config.toml
n_layer = 10
d_model = 512
n_head = 8
n_kv_head = 8
head_dim = 64
d_mlp = 2048
vocab_size = 16384
activation = "tanh_gelu"
norm = "layernorm"
norm_place = "pre"
norm_eps = 1e-05
positions = "learned+rope"
rope_base = 10000.0
rope_fraction = 0.75
qk_norm = false
attn_scale = 0.125
bias = "all"
tie_embeddings = true
parallel_block = false
init = "normal"
init_std_qkv = 0.0179
init_std_o = 0.00401
init_std_up = 0.0179
init_std_down = 0.00401
init_out_by_depth = true
optimizer = "cautious_adamw"
lr = 0.000632
lr_mult_o = 0.735
beta1 = 0.95
beta2 = 0.95
lr_head = 0.00715
grad_clip = 0.5
warmup_steps = 356
schedule = "wsd"
decay_fraction = 0.911
decay_shape = "pow"
final_lr_fraction = 0.0
batch_tokens = 262144
seq_len = 1024
doc_mask = false
train_tokens = 1843000000
steps = 7031
dataset = "wikipedia_en"
MLP neurons of a small language model. Each row is named by its layer, matrix (up: input weights; down: output weights) and neuron, and shows model dimensions 160-255. Each number is 500 + 50 x the weight over its row's rms, rounded and kept within 0 to 999. Numbers have three digits each.
Before each neuron's rows, "fires before" lists the tokens most often just after its 100 highest values on Wikipedia text that the model never trained on.

fires before: " |", "\n", ";", "ocy"
L5.up1819:558441632445397452448516562553514530472615421547501535490520528531429461432522521514606446505490434457569488512545449529557485498518505475461495494541576547555483518523463492491519507527533459537500528493454467490559472449585531476437531510505571464509493547473567402479502520483436521488
L5.down1819:498456501520476535456524484480459489513546474517521453575457494473393456501487512491536560512486584438424494476480468543536526479497601428526541572471401515507526586552459593526546522475513526492541490509492468482507530499507514480469465485458524425492538518633477469499568393487530447478

fires before: " |", "\n", "2)"
L2.up1205:497530451458472375484501477512522411601506508458473422523507533501537604528445480488420516505543560506536559601425544604538485549475428474514503441513495492569534472581463562530574504524550552502485456472562437503488463533444454476476482569493458464469515577487559449471494461393447560431
L2.down1205:531527502572415522520443515525555444449481520447467528477458429481517472448515505435513476549449637464606487569511573485505490507464518448510549447481547581572527507456442510426522465612523510587508509535576551471505480518439468475467496383526531485625526537462526521551476498393490486423

fires before: " |"
L5.up2039:474545527463465499483515548544603520472525469478514604535615506530582506461487474525480481516573531518506467473479514577545474490449526518472489545424517488572476492471485532553472535511454481497499400531487433440518479444499443501439381553452441473510402477524478490454487572456534477441
L5.down2039:429407524461562468491455457518542440540637564484444527453488517435505583458487454469498474493569573558579492486502424460506376522525522392573555511504539560531377446403520525424449451510423463494476568411556527471590586479531490501528483480496436513504530494519506574523517422425566477479

fires before: " |"
L2.up1344:575504588474460493456488473467475535517464585409516583497512475605475500485436434537497471432481538371420444462472492512535489481485485473605526494378446518553422438482493481496601575424560532409479599599458481419535417514561492549505541511544459527500375520485431495489492350508486492559
L2.down1344:507473451551536513560513538451477558489567388623531488454553555418471627531472455412515525501451482599540502446485542525480523407532513517429470537582572478442488517487507557494376501466457503456527527444493517560489569480511488500490483540564477553509554531520582505459497538466481436608

fires before: " |", " the", "\n", ":"
L5.up1787:552531511460499469477510446422518461486635533508539546548504501529569457548438457440519463545436497524429483539361498523498605521413454499512499572482501468536506541469498510551561457428519568470410447506573473458497489442407499475537493546514418560484506550475464534529481456499456484494
L5.down1787:600452528520576464476423540545497569511419510476524503453487525508518535434417503459503516615474524528592512433496543554536588473459439645461508594548578391447438526531545473490540487462404512465507448506539439462444519510538523549439457514540478495499422509565537676481491495483481500429

fires before: "\n", " |"
L2.up611:516497493458553541581418448452590472508541458574517484468534442509536419516499463509492567462502484451598486539471434412488551558477438530510414435526440510545440455453487569475499430555535512557538495493524458438508461463407407519544527587477464578514498544470494494528485440518488554475
L2.down611:484537495569564510386616576519458506447471523427502432479498520518537510423563578582528452597558502473474506432570498534502559535414558483495486602460368486433476506493505517540494529412486502510474428511512509539527460540581481445474520485474506546540483569559559594453513630468468571509

fires before: " |", " a"
L2.up247:429542505527548543478409402457518502429591533554563489491465496578484566470439471336525447511500619482521482506455499485544520377547479500545528626486652511500453422521474483530439464436572595488447432486528441421463487477521459493574596478487418432462429510549516520474503500512567497483
L2.down247:436574480493497573575482495514467503487491464525445569483426535512524410490486504659464534632500478522421599440490507505601445580456410547521452491589424490567542516441477519531548509545517482443532549544459510556513520475472460562465522544499582462483469532463523407544452513428545523519

fires before: " |"
L2.up1630:556477445553493527595512461460521493477574566538443486389477559580531426441410503567523492447488586428474572559418474466496577518444569493543529495388492565524528414478495404503458431455556471485541498527529477380595513457534510505494445494536528463512534548467519491453397520518528489527
L2.down1630:515517411513546617496513477536460471487502466575521517557539497548499414580391540480501461507546534518432585447493411424575487580422485498468438458520475587529495447537454533527457493517535400510474561563441429490506521455507513399488470518527588536500487505418437531489538480468463390393

fires before: " |", " to"
L2.up1518:567428485461628561531488518517479449515552496546453444420450477546546536491491501456516631464504483496433619521471481459520498407449537438544514539455465541470475438512503574521472439509453518440535421437503399509445502558524474446534466539516470480447440546507496434478556467529491555411
L2.down1518:478469455561531473452538469491570411555522469519583449531533414478349501508518478491562452523431504530510430511482458473520558541491457469403493475530510441562483517486524604468475427613644469522484564501402458454550484535461597512492460503448494384493499407517479573547448521451518407458

fires before: "\n", " |", "-"
L2.up573:462592390425573554549496532380596483472579464538518502399465507489527515478499529385511497595525526447453500599590554529446523481446465557494549608502536553580456506453483608424551478497528585459523508513463383437487454436500540541472467467515540485551459436500521483459527616605590447521
L2.down573:470444465522432492498479514572511379460526518494549521445528436466535482447552523517527521526527519492465512435558478528499483503526577571489421520447488578433503399555466516514483515569457545556523500480507503447586575477516540503524463510503589526445457613476525504462440408518491572413

fires before: "|", "\n"
L5.up1027:481493463502512613510450499539473523469445404498513504528580542520383502520481502503532489493534476468553520473468479518586486475532486517520521510555558556599507475468429430531512499522543511503539588401478401458468523475524567566547512516630519520492461451572484537482512535462513469540
L5.down1027:498419507514377561550474511470543543506538514461531484542412558496509541584534490487444557485447515543464491514468526472550483519575521439509513564475480470401456536423483506541495479448532529529399483494537486529440468534493479510512458514439534461520514465509649399493551485488521483557

fires before: " |", "-"
L5.up138:462536592571569442481563452598596537455523456468536502520560621500415476514480516549429490467553372503449415506406586636567493469517546496551456525466559417457556527457573539490486574484440504478452521517530397510550498537450514490557431455368519414401487483622502465539532509510517593494
L5.down138:449479503496463466522473414515459460459547466508504526504526363407503558525587486548551529561505465479613502589409471495465414570468624425400486505480582496531525475452551483471563445581547520518588468478504519418612520489585403509420482551517515453391474521442554464579464519541507481563